Weights of a small transformer language model.
Architecture: RMSNorm before each block, rotary positions, biases, untied embeddings, attention and MLP in parallel.
MLP neurons of a small language model. Each row is named by its layer, matrix (down: output weights) and neuron, and shows model dimensions 112-175. Each number is 200 + 20 x the weight over its row's rms, rounded and kept within 0 to 999.
A block is one neuron, or neurons of one layer that tend to fire together. After each block is what it responds to, as a language model described it from the Wikipedia text at the highest values.

L2.down15,188,227,174,178,214,212,177,168,247,201,215,175,229,217,198,199,204,230,144,205,199,188,175,217,179,213,211,186,198,213,170,231,216,168,217,216,214,218,194,207,235,190,188,174,188,173,191,202,212,219,210,169,186,217,200,213,237,202,221,219,215,200,189,208
L2.down215,193,217,182,175,204,207,211,200,234,184,170,195,181,205,206,176,247,202,193,265,177,217,227,190,221,193,213,219,201,233,184,188,210,156,215,220,202,216,196,205,226,202,203,189,207,201,202,217,172,214,168,223,196,203,169,201,210,199,174,195,209,240,212,223
L2.down651,193,177,170,211,175,185,217,201,192,189,210,196,221,213,226,196,176,211,204,216,200,228,187,194,222,214,227,228,230,193,223,229,213,195,198,204,170,192,164,225,188,203,229,205,198,179,207,182,222,233,235,238,192,212,174,176,217,206,195,172,183,172,226,188
L2.down767,194,190,187,226,227,229,194,169,197,201,201,196,172,245,150,165,185,208,195,218,205,211,189,200,207,218,214,246,169,222,237,192,204,221,167,200,189,161,168,241,194,201,200,208,198,185,231,222,222,202,202,200,192,192,210,186,201,195,181,182,202,198,182,179
Word-internal "at" pieces and separators

L7.down120,188,210,183,183,210,185,193,207,234,198,169,205,211,191,213,237,207,225,178,187,226,168,223,180,220,215,208,155,248,181,236,187,230,192,183,191,220,202,224,163,241,207,226,197,209,204,218,212,192,197,185,184,193,174,219,206,196,205,213,230,200,182,193,186
L7.down209,204,236,176,197,199,191,221,218,214,150,211,189,201,220,195,206,202,237,198,225,220,164,181,176,187,211,209,214,179,226,192,213,181,201,207,153,251,186,149,210,212,179,195,200,210,165,176,232,197,186,234,192,201,189,177,222,201,182,170,192,183,194,177,190
L7.down270,206,195,203,237,197,187,212,210,187,199,217,252,178,198,209,211,216,195,214,251,198,225,210,209,179,168,180,163,231,203,180,236,215,164,202,181,176,185,195,208,194,201,170,191,200,201,217,216,176,167,167,185,171,236,162,189,219,200,193,207,233,211,224,177
L7.down300,194,216,176,204,191,239,202,244,201,208,236,221,224,162,193,224,168,183,179,202,196,188,218,199,195,195,193,210,220,211,180,174,179,225,214,173,194,159,195,188,234,192,208,197,210,230,225,193,197,210,237,208,197,170,213,211,236,190,204,212,215,155,215,193
L7.down319,219,193,188,190,139,222,194,217,218,201,210,167,175,216,225,194,214,159,211,228,223,187,241,224,248,173,187,193,215,258,218,225,207,214,173,197,200,196,203,178,179,189,225,197,213,196,220,179,175,196,209,226,164,219,198,194,249,210,177,199,192,200,196,185
L7.down543,172,155,197,184,218,187,215,193,196,176,160,172,201,190,207,202,215,227,216,203,197,192,205,240,222,175,180,221,180,220,209,182,190,190,229,175,178,202,182,226,202,181,219,228,169,205,221,208,165,162,178,196,205,194,198,178,229,205,223,175,171,218,220,211
L7.down567,235,194,197,189,234,175,234,185,193,232,172,196,168,195,197,202,203,197,249,205,205,199,219,213,165,188,187,220,196,210,194,231,175,208,225,212,207,243,201,178,201,221,206,159,177,202,226,197,180,200,174,216,179,201,185,187,192,222,228,194,191,214,220,179
L7.down594,207,194,188,220,208,184,205,195,195,192,181,176,187,180,184,148,152,210,196,237,220,188,219,196,206,175,170,189,191,216,227,203,186,201,198,160,201,188,220,180,180,196,249,200,173,203,173,186,164,193,181,243,213,208,191,222,204,211,258,199,206,177,208,186
Units after numbers

L2.down265,171,192,188,212,217,211,159,172,204,214,197,209,185,188,238,201,226,181,192,207,186,193,197,239,216,213,204,197,190,187,206,236,191,152,245,173,194,200,174,201,250,201,193,242,208,232,196,208,168,164,182,210,214,171,168,203,204,191,182,210,172,173,165,224
L2.down484,202,195,188,183,218,161,213,209,219,246,226,228,186,162,178,206,222,189,198,211,185,227,190,201,232,194,210,198,234,209,222,199,198,211,204,201,236,204,211,251,214,206,208,197,205,218,230,196,227,198,192,224,193,187,201,202,199,186,194,187,225,176,217,174
L2.down543,217,232,175,192,228,189,212,189,192,180,211,225,198,179,198,216,191,222,200,207,187,176,211,206,196,214,204,217,217,210,214,200,229,203,166,189,199,221,196,201,188,198,197,212,188,186,180,211,186,185,208,179,181,187,171,194,169,207,223,200,202,172,189,205
L2.down628,194,206,194,222,234,167,212,208,181,171,207,226,188,209,225,219,239,180,212,230,199,196,194,225,220,209,197,193,211,233,205,208,179,188,199,214,215,192,161,219,229,192,200,212,219,232,215,213,231,209,183,226,199,205,187,215,209,191,207,218,202,176,221,224
Coordinates and word-start fragments

L5.down545,191,206,210,221,235,222,228,228,201,198,217,202,214,213,159,210,195,210,201,194,192,248,194,193,193,199,167,188,201,199,235,194,219,198,157,191,171,224,216,223,229,176,180,179,197,229,243,200,203,213,196,174,190,241,162,196,221,185,202,183,198,154,229,170
L5.down671,147,203,191,217,202,203,218,179,180,190,222,218,226,219,197,195,226,196,188,236,189,200,164,187,197,213,192,208,225,228,187,188,192,189,230,162,222,213,203,212,202,220,216,212,213,209,196,195,223,201,173,217,174,203,163,208,210,185,147,190,193,217,243,201
Year slot in dates

L7.down253,202,192,205,198,176,183,207,213,220,217,211,211,185,211,205,180,190,214,221,204,200,181,196,203,200,166,201,206,162,224,193,231,218,189,207,199,186,246,186,200,165,190,210,208,162,211,201,222,210,179,192,199,179,197,170,196,204,216,214,180,233,207,209,185
L7.down456,208,165,210,180,206,182,208,205,223,202,226,210,184,192,214,194,200,203,203,228,205,161,184,162,202,224,189,194,181,179,193,188,172,162,195,213,203,197,178,209,211,193,187,207,205,158,216,182,208,210,208,182,185,193,189,192,191,199,225,217,203,202,206,182
L7.down637,225,219,182,224,197,213,140,185,194,188,170,181,191,206,191,161,200,202,209,204,204,210,217,193,176,194,155,179,200,190,193,204,178,184,175,235,223,223,191,179,198,188,209,187,233,195,203,199,218,205,194,191,208,153,187,172,165,206,193,162,183,172,205,200
L7.down685,195,222,187,232,188,183,182,219,182,198,199,222,226,189,166,214,198,175,183,195,145,206,190,210,152,195,200,177,173,224,159,206,224,229,203,256,206,175,190,228,211,199,199,207,185,221,211,191,235,184,212,205,197,219,168,228,197,212,208,218,171,191,180,233
L7.down690,241,220,213,185,179,205,186,184,193,199,189,228,205,240,183,193,179,204,216,215,194,138,208,212,248,202,239,220,188,203,244,229,199,184,208,239,203,218,197,214,187,189,182,216,216,203,224,203,221,213,178,204,172,181,209,242,198,203,171,215,191,197,194,220
L7.down697,190,176,233,238,179,208,154,198,195,207,190,168,218,207,187,193,189,217,193,186,224,177,211,197,183,218,176,170,218,265,179,167,206,199,192,187,212,199,190,176,182,198,194,195,229,230,175,202,199,198,222,179,191,212,194,170,195,206,207,189,186,171,165,171
L7.down705,152,218,177,209,218,216,191,191,199,174,205,210,219,218,197,187,201,216,206,212,196,173,179,202,210,202,215,201,201,166,205,216,201,208,212,200,219,199,201,201,235,205,218,211,245,175,204,185,222,177,181,160,199,217,183,222,189,181,207,187,172,207,172,202
L7.down758,226,197,222,231,173,213,224,212,175,220,175,202,220,194,187,210,195,215,172,207,173,193,206,186,190,221,209,176,183,184,185,195,210,240,184,218,215,181,188,199,181,171,210,231,166,161,191,196,204,214,213,223,234,195,197,194,194,240,201,192,185,207,199,182
Space before year

L5.down339,178,184,175,207,199,189,212,233,177,215,183,150,236,196,163,192,180,187,193,220,134,198,205,187,219,244,214,245,214,193,221,181,232,189,190,215,199,166,225,211,205,195,192,203,211,205,217,185,232,199,198,217,186,133,212,198,211,200,186,200,204,226,206,186
L5.down650,180,187,184,180,206,212,205,208,185,181,201,171,228,206,190,180,176,185,229,216,184,215,214,157,197,238,220,244,237,228,230,187,231,184,207,224,211,196,208,167,204,228,203,190,220,200,194,206,196,220,228,187,216,155,199,193,243,229,192,205,211,248,176,171
Sentence and paragraph ends

L2.down578,174,193,213,235,228,174,196,155,239,202,194,190,236,191,161,210,215,229,175,214,251,221,189,208,220,200,207,176,203,196,195,201,212,219,210,189,228,186,209,229,196,182,223,201,214,202,249,188,232,165,194,222,203,218,186,212,207,186,200,185,221,220,198,202
L2.down587,188,167,197,176,174,172,205,205,209,182,235,175,214,189,178,214,179,181,202,198,207,210,189,232,175,185,232,202,233,205,198,196,213,235,228,218,190,168,206,194,195,208,201,194,215,201,186,200,197,148,200,251,185,203,203,205,199,222,241,220,202,203,201,213
L2.down687,186,190,180,195,173,179,196,209,217,197,206,189,200,175,166,198,205,203,205,220,195,215,217,214,213,212,192,226,169,205,221,209,231,217,185,193,190,167,207,247,187,194,172,194,203,196,194,199,213,186,190,194,201,175,212,173,223,231,195,200,170,202,203,165
L2.down738,199,180,234,207,206,207,216,204,222,209,206,188,203,192,216,185,213,206,170,196,199,176,193,204,222,192,195,190,244,192,190,205,223,235,205,228,235,166,214,224,197,156,210,208,185,210,246,190,202,163,205,225,215,224,177,201,210,210,188,134,200,166,207,207
Section heading markers

L7.down55,213,177,179,193,181,201,204,212,159,223,191,167,206,161,177,205,227,217,191,236,175,185,199,219,210,228,208,178,200,212,237,192,150,194,173,189,210,204,213,177,183,213,208,176,214,232,219,203,199,176,220,188,221,169,200,191,197,199,164,210,194,187,197,189
L7.down303,213,176,182,195,206,201,170,234,222,175,227,199,196,172,202,166,186,206,228,205,204,249,202,215,216,180,182,225,202,176,204,215,197,209,162,221,195,187,199,218,230,215,203,203,192,223,210,230,218,167,190,171,176,217,220,190,161,216,176,155,225,203,191,219
L7.down384,207,203,207,225,179,209,204,188,167,192,217,212,209,205,186,180,213,194,155,207,183,169,196,208,198,233,192,203,203,191,183,208,176,195,167,201,216,191,227,225,195,217,182,195,202,198,204,170,241,192,233,211,220,209,198,214,188,180,203,244,189,203,214,174
L7.down486,196,226,228,219,200,186,155,246,219,229,211,182,204,212,192,194,181,216,192,212,189,174,185,231,187,233,191,210,188,190,219,175,185,201,183,184,210,184,193,202,215,199,198,202,202,189,214,252,177,195,205,225,196,207,207,223,206,203,175,176,215,224,166,226
L7.down655,211,203,174,209,234,211,183,228,182,204,181,200,249,191,175,207,181,182,191,231,196,227,215,224,242,243,219,212,193,175,212,206,234,180,205,183,185,197,221,204,215,210,196,193,217,208,201,208,208,200,195,208,215,122,193,196,223,202,180,198,202,178,211,185
L7.down721,184,210,165,183,215,204,183,238,196,184,251,184,191,191,196,182,231,246,202,169,201,220,203,214,205,193,210,181,185,194,176,221,192,186,184,216,204,202,226,203,206,213,165,184,216,189,160,225,210,207,207,232,187,227,178,195,192,190,200,191,201,195,179,222
L7.down722,197,215,174,203,187,208,201,201,204,209,183,181,199,201,196,207,199,198,201,196,185,174,202,204,235,215,249,176,178,167,159,224,210,182,175,198,196,191,209,183,235,238,218,222,247,204,190,231,200,182,203,173,214,177,194,207,191,231,210,225,185,226,191,204
L7.down727,233,210,211,200,180,206,201,192,209,213,205,219,172,219,195,201,159,182,187,169,176,214,189,190,184,187,182,215,216,225,191,184,189,173,215,174,219,215,189,230,211,175,202,204,229,206,218,203,174,233,177,196,211,212,205,211,212,192,193,196,204,212,172,207
Section heading starts